{"vocab_size": 8192, "hidden_act": "swiglu", "attn_scale": 0.125, "tie_word_embeddings": false, "init": "uniform", "lr_head": 0.00492, "max_grad_norm": 0.5, "train_tokens": 900600000}
MLP neurons of a small language model. Each row is named by its layer, matrix (down: output weights) and neuron, and shows model dimensions 704-767. Each number is 128 + 24 x the weight over its row's rms, rounded and kept within 0 to 255. A neuron's up and down rows have the sign that makes its largest values positive.
A block is one neuron, or neurons of one layer that tend to fire together. Before each block is what it responds to, as a language model described it from the Wikipedia text at the highest values.

Responds to: Table result-column headers
L2.down1137 [133 117 134 107 164 134 132 157 109 132 129  96 150 142 126 140 132 130  95 127 120 158 111 128 123  65 181  94  86 166 126 110 150 119  55  93 131 159 138 106  88 137 136 118 142  87 158 118 130 129 117 166 185 128 154 175 115 157  89 155  95 151 120 133]
L2.down1199 [ 93 135 103 133 134 148 152 116 134  80 133 129 148 168 149  97 111 119 117 176 147 123 159 150 108 152 119 107 162 164 148 152 116 140 105  74  82 118 145 164 102 159 169 111  99  70 138 130 165  95  94 140 162  99 146 111 145 127 128 117 129 104 124 138]

Responds to: Proper-name final pieces
L5.down3 [ 74 108  75 122 123 120 102  97 153 140 145  99 169 126 165 155  82  85 125  88 119 155 109 125  97 106 108 160 189 125  87 159 102 144 124 128  79 140  92 134 173 159 137 122 119 159 124 105 103 119 139 149 122  95 120 142 134 123 116 109 107 148 146 110]
L5.down148 [120 133 131 139 132 115 123 121 147 103  85 124 139 105 117 114 132  65 140  88 162 143 197 157 114 101  74 145 154  93 108 158 109 164 102 136 124 121 140 126 139 165 177 115 165 109 133 120 153 130 100 129 165 120  98 108 159 126 113 138 121  96 158  89]
L5.down516 [ 94 125 151 144 102 102 115  90 123 125 131 112 158 133 106  99 166 177 111 139 126 151 120 136 141 143 116 152 127 159 123 118 122 137 135  64 119 163 151 144 141 151 102 124 115 163 172 124 157 127 127 121  84 144 109 145 117 155  96 109 102 103 124 121]
L5.down917 [ 72 150 148 155 103 134 100 165 185 111 104 105 145 146 121  87  91 132 167 116 201 116 121 124 154  89 135 110 140 130 112 140 109 107  87 137 136 162 120 143 129 154 122  80 155 120 139 127 130 124 136 172 126 119 168 144 174 143 110 116 131  95 119 128]
L5.down928 [ 99 114 181 164 102 149 137 125 127 123  84 158 112 138 102 124 106 127 115 129 146  93 150 138  68 123 175 134 127 128  92  90 144 130 121  94 104 134 102 129 115 125 116 129 131 115 185 123 162 116 132 148 148 111 116 131 154 141 126 111 148 185 136 135]
L5.down1092 [121 160  87 136 123 121 171 134 122 125 130 119 150 116 123 110 134 119 152 146 147 113 140 118 168 124 148 107 115 103 121 110 109 139 141 155 147 134 169 118 147 140 128 123 166  94 106 142 126 153 131  95 103 158 140 123 159 122 152 121  95 148 153 129]
L5.down1413 [115 138 120  96  85 113 152 112 121  79 156 111 130 117 135 105 163 150 132 120 192 172 155 136 145  74 131 131 140 108  95 114  99 163 139 120  90 158 121 126 146 155 125  84 138 108 194 106 163 160 108 155 101 110 187 125 163 131 101 110 113 162 130 146]
L5.down1723 [175 137 165 132 114 140 108 129 179 171 152 152 168 114 141 105 106 115 136 144 140 149 133 107 129 127 119 101 131 116 154 101 101 209 146 144 148 158 166 137 133 131 122 159 132 132 129 109 132 142  91 102 105 128 138 108 125 119 119 161 150 145 126 152]

Responds to: Clause-linking words after nouns
L5.down121 [138 128  82  91 160 126 145 153 146 118 168 130 148 122 112 117 129 120 145  77 112 139 102 105 134 131 113 109  98 133 108  82 128 149 124 121 122 129 110 141 107 121 150 109 120 108 160 114 143 169 114 118 147 100 103 151 122 132 116 135 154 119 143 165]
L5.down271 [138 128 147 132 167  79 165 164  95 114 119 114 180 135 146 120 196 107  92 141 101 125 138 120 136 128 114  86 132 140 141 116 109 104 150 127 152 148 142 164 156 157 153  94 124 126 161 145 113  87 131 123 133  99  76 121 142 138 113 145  83 107 182 188]
L5.down397 [113 156 130 127 119 108  87  92 159 100 104 116 139 142  71 150 166 123 106  94 111  84 124  83  89  89 102 121 125 143 108 161 187 121  93 117 118 156 110 144 167 138 117 150 112 108 113 154 115 138 128 138 118 144 105 173 140 105 101 112 106 124 126 105]
L5.down798 [159 105 161  91 122 104 160 147 164 134 136 135 139 176 155 133 133 123  76  97 121 121 120 128  95 108 125 113 118 137  92 131 163 116 128 109 143 132 151 156 128 125 101 129 151 126 104 141 111 138 128 101 120 131 136 160 105 104 112 151  73 120 119 162]
L5.down1037 [127 174 128 142 134  91 108 129 158 115 151 129 129 131  94 137 100 131 118 144 118 146 104 111 142 126 112 132 161 123 130 155 110  91 178 113 163 119 132 126 115 148 173 121 138 173 150 104 144 153 156 142 118 120 142 127 136 160 132 127 120 109 113 138]
L5.down1265 [151 110 126 108 140  84 129 132 186 155 138 131 105 148 131 112  92 121 131 112  94 176 149 118 159 163 133 103 109 137 153  93 118 156 100 144 138 139 146 139 164 116 137 146 150 125 145 117 148 124 127 142 116 121 170 176 159 130 111 135  83 128 108 128]
L5.down1698 [144 102 154 155 115 125  91 142 125 154 122  91 140 157 120 150 128 178 133 116 103 133 140 115  97 141 132  97 120 151  72 109 129 113 134  91 151 148 119 132 181 164 110 125 174 109 148 158 154 142 141 172 154 108 114 183  77 143 139 116 126 100 132 145]
L5.down1712 [124 149 126  93 137 126 156 175 117 139 131 129 135 124 132 159 155  94 117 147 105  94 139 127 125 108 121 142 106 154 141 140 131  92 104 130 125 136 139 125 180 100 125 142 149 153 145 152 119 159 147 106 148 118  98 170 141  81  97 158  70 102 113 138]

Responds to: Sports stat terms
L2.down161 [115 178 108 116 157 134 159 100 127 104 124 117 106 151 113 113 119 104 178 151  99 123 116 154 170 133 133 115 125 122 116 129 123 133 103 135  97 105 151 158 118 192 104 158  94  91 118 156 147 147 135 153 121 115 162 155 124 128 117  65 119 132 103 163]
L2.down283 [108 110  97 115  90 125 101 145 130 148 172 148 149 130  90 142 114 121 148 139 111 136 183 142 133 141 162  97 127 134 130 109  95 134 134 120 170 137 127  81 124 121 133 134 168 116  95 101 141 138 100 119  93 145 150 123 178 146 123  81 142 146 127  90]

Responds to: Section-heading start, sentence ends
L6.down70 [160 118 110 115 135 139 100 130 129 147 113 145 136 142 115 102 104 122 140 129 148 114 111 116 112 153 110 141 127 136 133 112 145 132 146 151 144 127 123 142 132 140 136 110 122 135 124 135 109 121 120 106 124 128 117 117 111 126 152 128 157 149 107 132]
L6.down290 [113 130 136 142 152 120 143 119 128 124 133 108 175 117 120 131 142 134 132 145 108 157 145 124 164 113 128 123 116 131 124 104 136 156 148 131 140 102 141 118 115 146 118 154 125 141 118 125 133 135  89 132 143 145 137 139 120 116 114 138 114 135 111 104]
L6.down885 [117 127 127 129 123 126 112 102 122 130 143  98  91  92 136 109 144 158 101 148 124 173 114 121 144 100 154 129 160 121 127 121 130 103 116 103 131 101  80 121 136 139 130 188 109 109 164 159 110 147 107  88 117 108 140 112 140 117 126 123 137  91 208 101]
L6.down1219 [146 157 121 129  89 117  97 141 125 156 108 120 109 148  62 130 102 122 125 129 157 120 163 152 113 116 135 130 102 123 119 117 141 133 124 148 118 142 152 117 122 117 105 151 120 147 133 142 131 144 149 130 133 149 116 123 133 129 102  95 114 146 145  97]

Responds to: Mid-word subword fragments
L2.down882 [118 114  69 108 131 127  96 130 137 155 116 135 133 142 150 105 132 179 126 133 104 144 147 185 143 120 150 117 163 146  97  97 125 117 127 132 105 143 110 104 100 160 114 143  97 116 154 108 131 136 116 152 145 111 113 131 127 154 145 107 151 147 120  65]
L2.down1881 [138 128 174 138 132 125  96 149 116 101  63  93 118 119 156 100 126 116 169  99 151 162 106 126 104 140 126 119 128  99 125 141  85 142 156 144 131 138 119 137 141 135 120 172 117 183 135 105 124 117 159 160 137  91 150 150 128 113 140 117 185 110 151 115]

Responds to: Preposition "on" before dates
L5.down168 [ 85  88 143 131 135 132 194 162 120 150 122 156  91 115  98 169 149 150 108 158 146 125 122 145 136 145 143  93 129 111 114 136 122 165  99  95 135  88 119 173 144 104 109  76 146 100 136 146 143 132 110 142 126 146 117 109  98 131 144 119 140 176 123  94]
L5.down240 [106 134 107 132 158 148 111 145 137 146 183  97 184  85 126 143 125 164 148 147 121  94 141 114 108 133 147 130 145 133 160 112 116 158  96 110 129 146 129 183 140 165 134 105 144 137 124 154 119 108 131 118 134  93 120 136 148 149 113 124 131 124 121 116]
L5.down830 [ 79 139 164 147  89 148 129 108 130 124 126  63 155 115 118 110 135 131 112 101 112  91 108 151 138 130 128 114 173 147 144 112 113 163 117 117 118 144 124  88 137 133 148 138 105  98 152 111 151 107 109 126 105 140 100 111 134 119 104 133 127 144 136 128]
L5.down943 [135 144  96 108 131 142  99 141 144 109 142  93 179 132 125 158  60 107 131 131 105 144 123 105 144 119 140  96  89  95 130 155 137 121 113 160 104 105  77 160 126 136 114 132 105 142 146 119 143  95 128 147 145  81 141 141 111 116 143 161 158 104 141 152]
L5.down1226 [118 122 119 188 123 119 128  99 114  77 142 105 119 102 141 177 163 128  97 134 117 142 137 158 156 106 100 142 117 151 114 147 140 113 100 138  86 146 150 135 107  80 125 114 159 107 146 123 125 149 120 139 122  90 128 127 128  72 122 165 152 126 137 104]
L5.down1653 [119 115 111 152 129 125 133 129 136  91 101 127  97 146 101 111 152 124 163 153 141 129 151 149 102 123  87 129 103 143 162 153 114 117  95 154 193 142 131 125 165 151 115 132 143 176 104 162 136 151  95  92  74  85  97 111 115  97  92 108 134 149 151 141]
L5.down1777 [138  94 138 103 157 140 158 147 142 108 160 108 148 128 137 131 137 120 156 121 135 130 123  96 153 134 120 131 105 109  93 109 135  94 111 113 141  65 137 134 151 132 145 126 156 133 117 145  97 105 129 103 130 109 176 125 124  87 156 136 133 171 135 162]
L5.down1985 [130  58 186 110 140 148 130  79 119 144 139 132 172 128 137 151 126 129 143 166 122 113 105 122  69 147 162 119 100 156 105 110 142 136 132  96 107 139 143 124 170  74 188 198  96 116  90 118 160 131 147 146  98 178 127 132 103 170 142 118 151  96 118 127]

Responds to: Mid-word foreign-name pieces
L5.down138 [149 163 110  93 157 119 105 156 127 118 115 177 152 147 140  92 101 131 142 132 144 159 140 153 154 105 106 161 162 136  81 142  94 144 139 147 121 173 133 121 145 145 172 143 131 168 130  84 106 106 139 153 134 114 124 121 104 106 113 116 131 130 185 121]
L5.down156 [121 173 121 112 130 125 105 157 146 129 157 115 141 150 149  83  94 111 186 100 165 103 175 121 120 136 181 143 111 127 122 165  95 178 104 124 163 110 140 107 132 121 136 107 104  97 160 110 104 129 149 127 136 160 111 138 137 120 112 135 126 150 106 131]
L5.down165 [129 136 136 151 139 138 162 127 130  82 168 106 128 160 126 134 107 174  87 132 151 116 112 135 130 140 133  84 101 139 123 127 101 132 155 119 126 144 141 112 131 117 113 164 116 179 105 150 122 115 117 110 153 113 131 176 144 140  83 143 110 158 129  85]
L5.down205 [133 162 114 149 129 147 123 155 150 114 151 125 136 150 124 135  93 143 164 125 160 109 109 155 152 105 108 120 136 154 129 117 143  89 122 119 105 157 146 101 164 167 106 106  79 120 107  95 127 108 129 191 128 184 118 132 126 125 147 120 127 163  98 122]
L5.down214 [182 123 148 123 117 123 123  88 147 143 123 127  89 121 125 162 174 123 192 120 173 133 140 106 122  75  84 125 143  81 129 138 137 172 116 159 157 131 113 145  90 110 168 163 127 145 153 129 105 101 160 103 111 137 139 110 147 133 113 156 101 127 111 129]
L5.down914 [128 160 129 136 112  89 112 123 137 131  92 152 160  96 134 108 144 144 121  93 118 122 171 132 132 141 130 119 146 135 111 118  89 139 105 111  89 114 148 111 125 120 127 134 107 115 125 109 126 122 174 112 149 118 147 104 150 104 120 109 113 125 118 156]
L5.down1151 [153 143  98 142 113 145 153 140 172 167 118 156 108 159 149  97 149 137 135 140 162 132 124 146 146 113 143 138 111 156  96 111 150 120 123 153 110 179 101  70 153 123 160 127 113 129 132 124  97  92 143 140 134  97 108 140 145 160 123 124 125 150  94 171]
L5.down1814 [125 127 141 126 144 130 135 128 150 112 111 141 150 142 160 142  86 133 139 142 128 126 109 125 107 114 109 142 133 156 126  86  76 113 172 114 154 129 114 132 114 174 134 162 150 134 123 186 121 110  64 106 149 118 134 119 117 107 140 132  73 122 122 137]

Responds to: Wiki section-heading equals signs
L2.down467 [143 110  95 115 132 144 139 113 123 103 158 138 138 155  84  96 103 135 162 134 154 110 132 109  96 128  97 138 153 100 172 110 114 137 146 111 142 116 125 155  90 161 115 112 103 131 154 135 150 129 125 138 124 145 160 102 148 105 148 129  86 163 131 130]
L2.down1298 [ 79  99  97 124 122 129 124 123 103 117 104 145 123 133 112  95 116 128 115  98 182 127 108 155 104 153 114 150 130 142  71 113 128 133 166  91 113  83 106 133 161 132 131 152 130 101 113 110 144 131 112 117 103 152 136 111 180 149 127 102  93 118 123 144]

Responds to: Sentence-initial prepositions
L6.down83 [111 133 147 168  85 140 104 166 143 100 184 118 111 112 131 115 126 127 128 181 113 152  76 131 135 142 106 115 147 122 139 156 109 144 121 132 145 141 119 135 137  99 149  90 138 131 128  98 121 112 124 112 155 134 129 152  88  96 101 118  99 111 135 108]
L6.down374 [114  93 170 162 120 170 113  93 141  87 171 125 120 168 140 125 114  97 107 101 135 117  82 135 115 154 130  70 138 159 141  96 131 133  91 129 173 123 164 125 129 112 122 112 102 132  93  90 115 102 135 137  92 132 133 102 116 116 117 136 149 131  90 144]
L6.down519 [139  86 128 148 172 108 125 185 137 120 124 126 145 139 108 155 175 115 145 100 100 128 132 120 171 129 170 105 146 121 105 150 129 137 106 139 140 138 144 131 143 150 161 112 129 163 119 117 130 119 201 177 126 141  72 116 100 156 113 102 168 144 139  83]
L6.down1702 [132 129 145 165 139 125 137 120  99 112 129  64 132  91 132 132 170 105 157 120 134 111 139 124 153 112 116 108 162 122 145 138 165  98 129 130 143 188 106  95 163 142 112 146 151  93  92  83 121 121 118 128 163 161 137 109 147 125 109 138 138 159 124 101]

Responds to: Relative clause openers
L6.down62 [147  91 151 145 141 164 180 115  89 116 159 131 132 129  85 122 101 135 140 152 161 127 135 112 111 124 123 165 100 152 127 131  82 105 148 119 108 134 120 155 162  81 138 153 136 121 186 164 100 130 146 207 149 116 120  80 138 113 100 161 137  87 148 135]
L6.down1323 [156  81 136 113 132 140 158 136 138 131 101 139 140 147 134 129 119 141 120 161 155 130 150 136 174 119 103 105 126  95 161 157  98 125 120 139 132 146 107 136 139 136 115 115 150 162 161 131 148 127 124 123 155 123 119 154 113 120 104 121 103 106 135 138]
L6.down1833 [156 113 145 136  93 115 115 164 138 154 151 131 117 148 122 141  92 127 160 165 139 129 125 115  98 100  90 151 164  76 160 119 144 134 116 115 162 115 144 102 132 138 125 145 174 108 159 123 128 173 112 158 120 146  87 122 118  98 112  79 110 144 141  95]
L6.down1888 [138 157  98 147 121  80 130 139 116 117 136 115 143 132 175 155 106  98 192 157 127 122 112 102 137 121 166 141 160  87 112 113 125 114 162 127 107 122 146 129 126 125 131 138 118 169 151 123 146 148 121 154 153 187 121 109  95  96 132 144 135 137 177 133]

Responds to: Table header words
L5.down76 [129 159  96 133 116 162 126 115  78 133 126 116 153 107 130 191 123 170 126 119 156 117 175 137 153 150 146 123 135 113 135 142 169 111 126 110 134 165 147 107 132 147 144  87  98 125 135 148 109 152 148 139 114 129 151 117 131 118 119 119 172  78 146 176]
L5.down357 [128 136  69 151 163 157 174 152 110 115 140 134 117 133 109 116  98  94 113 121 150 140 147 138 134 141 126 149 149 140 146  80  93 153 108 133 117  94 150 159 128 106 152 132  99  92 118 121 181  93 123 125 150 151 150 144 117 128 127 100 114 126 109 144]
L5.down403 [168 122 116 151 117 123 160 133  92 132  87 180 129 126  98 132 108 176 132 179  96 101 154 106  91 107 123 155 107 116 166 124 159 122 114 121 123 145  98 134 158 128 141 119 127 118  98 115 152 149 179  96 171  91 130 164 120 140 115 120  99 130 184  99]
L5.down454 [146 173 105 140  98 133 117 134 121 138  97 113  54 131 125 140 158 101 122 119 142 148 113 136 158 173  82 130 130 148  75 151 115  94 151  85 118 103  88  83 107 132  88 117  81 127  61 123 145 120 126 190 117 120 121 145 129 109 146 134 125 133 125 129]
L5.down632 [159 166 160 120 102  92 121 153 127 109 109 109 122  96 108 158 153 156 137 148 140 123 105 126 148 119 167 164  71 154 106 146 116 148 140  88 126 129 171  98 113  97 110 128  98 117 146 105 168 135 160 127 145 144 104 147 172  74 123 105  64 135  95 147]
L5.down1222 [133 100 118 106 121 114 136 162 123  92 167 130 153 113 121 137 127 128 168 101 131 136  96 119 150 110 118 120  65 139 126 132  94 154 129 121 141 134 127  57  77 159 151 116 143 118 129 157 115 107  93 161 134 149 170 158 134 137 102 135 146 174 150 113]
L5.down1639 [109 113 198 145 101 147 151 128 111 117 123 114 128 132 139 180 147 124 126 107 128 151  61 118 131 130  90 131 122 129 122 100  79  98 153 126 100 113 106 112 155 140 136 114 132 150 126  94 123 134 129 114 157 137 127 141 131 102 146  99 109 123 129 116]
L5.down1657 [101 127 115 139 134 153 162 132 120 126 119 102 152 136 167 129 115 141 145 123 141  80 139 149 112 130 122 161 144 105 152 145 110 104 105 125 101 162 122 113 161 145 106 138  97 190 136  90  94 105 132  99  51  97 122 158 137 138 157  89 135 116 144  82]

Responds to: Mid-word subword fragments
L6.down431 [133 125 127  85 164 192 126  96  94 117 106 119 138 112 126 148 157 123 121 145 164 117 114  98 169  89 118  95  95 164 117 173  95 119  73 158 156 120 165 151 112 121 116 152 129 127 126 152 109  99 124 145 107 117 140  78 131 155 150 137 141 111 132 118]
L6.down1119 [154  98 118 137 134 153 141 167  60  93 143 142 116  87 124 122 122 145 124 145 122 128 146 146 136 161 117 138 104 127 138 137 121 140 106 105 100 115 129  97 178 154 137 123 160 150 111 131 154 121 102 146 144 109 153  80 129 126 131 122 150  96 177 154]
L6.down1439 [131 122 117 100  93 120 153  77 125 112 142 127 132 137 104  94 125 158 126 145 132 111 125 121  83 129 113 116 116 165 134 106 142 135 121 130 127 128 147 156 126 119 116 171 133 142 119  86 145 109  54 118 130 114 129 182  95 152 144 108 118  95 105 131]
L6.down1845 [202 114  96 114 104 119  89 135 127 119 135  99 139 103 132  71 153 123 112 137 158  95 131 113 140 135 116 122 131 123 169 118 115 134 129 159 110 105 147 134 128 136 134  92 105 128 130 128 136 135 127 183 111 145 110 122 118 119  95 147 137 105 147 105]

Responds to: Section heading start
L5.down267 [132  65 139 124  93 124 111 141 109 134 164 149 119  89 172 147 167 121 106  92  93 163  76 135  95 139 110 151 127 145 125 115 100 105 127 183  67 136  87 174 139 130 115 137 131 114 103 170  98 135 101 126 128 107 114 126 141 119 104 140 131 129 136 166]
L5.down318 [156 115 138 154 108 129  73 114 131 148 157 125 146 134 137 100  81 131 142 119 129 122  80  83 102 153 136 135 135 121 103 118 120 128 168 151 145 134 130 109 141 172 139  82 132 154 127 128 117 121 155 130 136 138 150 155 138 121  96 155 137  98 153 129]
L5.down841 [121 139 120 116 119 133  95 121 127 107 172 152 144 109 118 138  90  98 109 101 106 109 130 114 141 141 120 111 149 184  87 125  89 152 106 140 105 142  92 138 149 114 122 115 111 140 150 105 121 115 111 145  89 123 170  86 158 153 133 132 135 149 143 117]
L5.down1098 [188 111 168 140 156 121 174 130 144 151 104  83 120 140 126 159 108 139 133 127 112 118 166 121 125 141 159 148 126 149  80 127 136 166  96 163 131  97 117  95 125 142 124  97 139 132  78 169 141 132 145 126  98  96 140 119 181 124 156 111 146  97 124 158]
L5.down1291 [108 117 148 153 112 152 156 148 135 161 125 142 109 133 154 128 104 134 141 113  97 128  98 182  92  87 128 120 159 122 118  92 123  78 188 120 124 152 106 120 102 123 108 129 120 156 112 134 170 114 152 143  98 133 142 129 147  94  82  85 157 157  90 120]
L5.down1405 [137 113 150 134 122 137 137 137 117 158 133 111 138 131 128 127 161 125 167 108 115 112 118  99 121 146  77 114 172 112 167 147 109 158 142 115 155 130 137 140 154 116 129 137 158 135 101 139 129 170 105 133 106 130 129 144 152 135 140 123 108 152 155 107]
L5.down1502 [ 85  99 125 150 137 179 118 115 122 125 130  97 130 134 138 100 107 130 118 109 135  98 143 147 113 158 133 132 125 138 134 143 127 115 126 156 114  99 105 141  93 119 121 104 122 117 119 142 107  97 126  88 114  76 154 117 125  93 141 138 165 174  99 137]
L5.down1857 [128 114 114 123 124 139 106 132 144 121 110 118 144 131 132 102 124 131 141 111 121 141 125 124 130 141 108 125 120 140 139 122 145 133 138 147 130 126 126 117 111 123 136 138 131 138 149 125 120 107  99 124 127 114 135  93 116 138 135 133 133 145 121 142]

Responds to: German-style name pieces
L2.down1454 [123 143 111 193 139 153 113 189 159 137 151 104 160 132 139  91 102 125 147 126 132 154  93 136 131 155 158  98 109 139 105  95 105 140 127 123 110 105 150 131 135 127 142 135 117 136 137 133  79 149 120 127 147 175 118 114 100 162  72 143 138 124 133  96]
L2.down1929 [135 125 142 155 108 142 133 146 171 159 158 137 202 112 121 110 123 142 140  95 138 159 100 127 104 123 114 114 102 149 124 136 137 126 135 131 131  98 150  94 101 116 119 169 128 135 117 136  98 101 158 118  83 117  73  77 114 111 133 111 101 145 107  89]

Responds to: Mid-word subword fragments
L5.down64 [ 92 148 132 137 154 169 151  95 131 158 113 158 157 123 124 160  81 102 129 189 152 124 114 153 125 146 110 136 132 172 135 102  98 132 112 138 166 112 100 129 148 117 119 162 155 113 140 144 117 123 146 135 123  96 115 144 123 143 125  84 161 128 123 151]
L5.down563 [114 119 147 156 102 179 111 140  95  99 108  72 139 121 147  79 113 117 128 130  87 123 154 133 166 183 131 144 104 118 188 145 116 115 167 154  98 154 109 103 109 149 136 154 172 108 123 102 115 115 133 176 157 118 127 145 159  75 141 110 124 139 124 151]
L5.down876 [127 111 167 153 123 154 136 107 135 142 136 121 100 115 112 111 170 144 113 116 127 114 124  96 130 100 136 151 144 101 110 100 139 115 144 117 146 110 107 156 137  97 152 150 125 113 143 124 112  96 117 142 130 163 122 139 123 154 125  87 159  84 193  88]
L5.down1021 [137 191 149 112 130 162 140 176  94 104 105 145 128 141 108 151 128 128 184 165 140 133 148 150  92 144 137 145 125 151 130 144 116  82 112 103 152 170 159 155 139  81 137 133 132 128 151 155 100 135 122 104 143 178 113  98 118 122 193  83  96  91 163 153]
L5.down1303 [144 164 134 108 114 147 103 119  86  85 120 138 139  71 148 178 137 158 130 132 147 133 122 109 105 157 119 161 124 113 125 105 160 124  86 124 122 104 120  92 116 123 155  90 123  90 102 163 127 143  78 119 125 128 139  77 101  91 139 146 131 119 152 136]
L5.down1744 [149 112 135 172 140  91 102 113  95 122 159 115  99 124 170 145 140 139 138 114 127  78 137  81 149 125 122 152 109 140 162 133 125 162 176 112  79  91 114 124 134 139 127 130  96 129 113 121 112 105 105 136  67 132 130 127 142 126 139 141 147 111 102 103]
L5.down1764 [155 156 189 135 113 116 122 161 160 140 158 142 158  95 151 111 131 106 122 134  94 135 162 156  86 118 128  97 123 154 117 115 143 142  91  81 127  99 136 141 164 113 132 153 130 111 137 146 144  99 148 163 109 133 151 136 192 157 147 111 157 125 143 145]
L5.down1944 [150 134 124 103 149 148  99 130 135 138 162 115 159  96 136 129 117 119 188  99 146  97  99 124 114  98  93 139 119 103 151 167 147 182 104  85  77 113 147 125 151 113 148 147 173 141 114 137 141 127 106 130 119 115 106  90 111 128  91 114 112  88  86 144]

Responds to: Entering and containment words
L2.down114 [ 82 146 161 122 136 175 113 136 146 120  99 142 122 120 134 128 141 107 151 143  92 108 108 117 138  89 114  97 124 165 110 111 123 147  96 119  64 140 146  95 135 176 121 157 124 105  85 146 145  76 111 145 131 132 140 121 149 177 123 124 131 137 127 139]
L2.down1981 [118 111 140 120 122 181 170 104 122 121 134 153 136 156 143 104 112 114 109 160 129 156 117  97 121 141 141 132 106 152 111 126  66 160 138  82 113 140 140 123 133 155 113 121 112 143 148 151 131 134  92 122  94 102 141 103 101 106 149 153 159 145 135 145]

Responds to: Table header first cell
L6.down52 [133 140 128 124 103 171 124 139 175 137 130 107 143  86 130 121 177 145 125 144 126 135 105 127 110  87 137 120 138 130 160 160 124 144 167 140 157 149 152 100 131 125 114 137 159 110 124 148 142 154 109 122  82 118 129 108 135 123 150 147 135 119 149 113]
L6.down125 [136 124 156 140 125 136 127 115 132 167 128 178 120 148 109  95 136 115 126  96 121 123 142 170 117 134 140  67 112 146 148 118 103 114 105 117  79 151  80  88 180 130 134 152 138 116 139 138 149 114 119  98 125 122 104 122  97 142  93 102 139 110 116 156]
L6.down417 [120 116 123 108 136 137 110 127 103  92 104 122 140  97 151 155 150  91 119 138  95 152 111 126 128 148 110 158 190 154 111 141 120 110 141 126 139 123 103 181  95 174 109 151  58 127 118 156 126 110 122 127 120 131 125 137 143 151 163 115 141 142 114 132]
L6.down1948 [136 123  98 127 153 133  86 138 122 124 136 162 152 147 108 123 145 159 128 146 111 129 136 117  95  93  84  96 156 130 113 107 161 119 162 120 141 144 119 133 123 131 140 169 143  64 122 134 123 135 173 153 114 133 123 170 134 137 130 106  88 176 159 126]

Responds to: Mid-word foreign name pieces
L6.down160 [139 108 131 161 118 101 140 132 116 136 112 116 134 117 136 143 138  98 135 141 132 116 145 141 142 122  81 132 119 137  93 123 149 178 136 111 169 129  94  93 146 100 136 130 174 135  95 126 115 115 132 176 131 129 120 133 116 104 119 109 122 172 120 103]
L6.down1061 [122 123 140 112 107 157  93 122 103 122 112 146  95 124 105 114 155 123 147 137 150 156 153 134 115 135 109 161 142 119 133  99 120 171 166 102 116  91 147 145 141 121 118 149 120 120 192 161  97 109  94 146 121 148 151 138 100 113 127 123 152 131 159 184]
L6.down1330 [122 126 146 110 104 134 130 154 155 104 125 129 142  89 103 147 127 122 142 134 110 116  94  97 128 117 146 100 101 117 167 152 136 111  76 164 155  84 149 127 106 146 149 155 142 145 156 124 134 112  88 105 184 155 124 115 120 135 171 127  86 133 130  98]
L6.down1607 [162  81 149 113 116 137  82 183 124 128 139 136 121  98 137 118 162 176 219 138 135  99 115 138 145 169 127 157  98 166  67 173  91  96 132 117  79 159 146 130 117  98 139 140 126 120 117 179 184 105 135 102 168 149 138 123 155 130  89 147 126  95 117 139]

Responds to: Organization name endings
L6.down494 [143 142 144  79 112 126 126 122 130  93 116 142 113 158 133 130 138 149 106 112 154 149 107 132 108 143 166 139 128 186 123 161 111 145 108  93 136 143 140 122 142 129 111 186 139 171 124 165 128 121 156 129 147 124 149 135 151 140  85 128 111  93 121 135]
L6.down1429 [109 147 113 124 140 155 162 147 149 133 117 138 140 121 115 120 185 158 156 137 152 151 188 147  95 105 141 183 163 160 139 113 140 123 123 124 146 153 145  91 155 152 117 144 149 134 148 145 104 101  94 140  75 145 163 138 127 161 159 133 112 148 141 137]
L6.down1591 [ 91 122 149 126 127 150 149  94 131 149 117 124 127 198 140  68 117 179 172 108 175 121 133  86 129 115 146 162 159 120 157 109 120 136  85 109 110 135 102 143 175 158 100 125  85 133 168 150 126  87 148 124 136 151 164 147 108 205 131 172 125  99 127 121]
L6.down1645 [151 160 152 128 121 130  99 139 137 127 144  95 139 130 102 155 125 187 116 140 147 159 108 108 137 145 119 138 141 103  86 124 131 115 139 139  87 125 103 184 118 131 111 142 132 121 134  89 124 123  80 123 113 106 133 130 144  96  99 134 159 104  92 114]

Responds to: Relative clause openers
L2.down1595 [143 137 121 135 126 136 112 132 109 143 160 165 141 135 116 132  84 200  98 138 117 132 148 152 101  84 122 152 133 127  79 129 127 109 155 100 109 117 126 140 106 164  83 170 111 108 142 108 138 157 130 151 117 160 163 117 131 145 140 127 127 136 145 125]
L2.down1833 [127 121 120 134 116 126  91 115 120 118 144 125 166 103 121 132 119 129 124 105 120 136 132 152  57 114 148 123 109 141 140 163 154 158 103 120 101 143 121 154 143 150 143 135 121  80 146 118 134 149 108 140 103 134 148 134  78 123 117 132 115 108 126 177]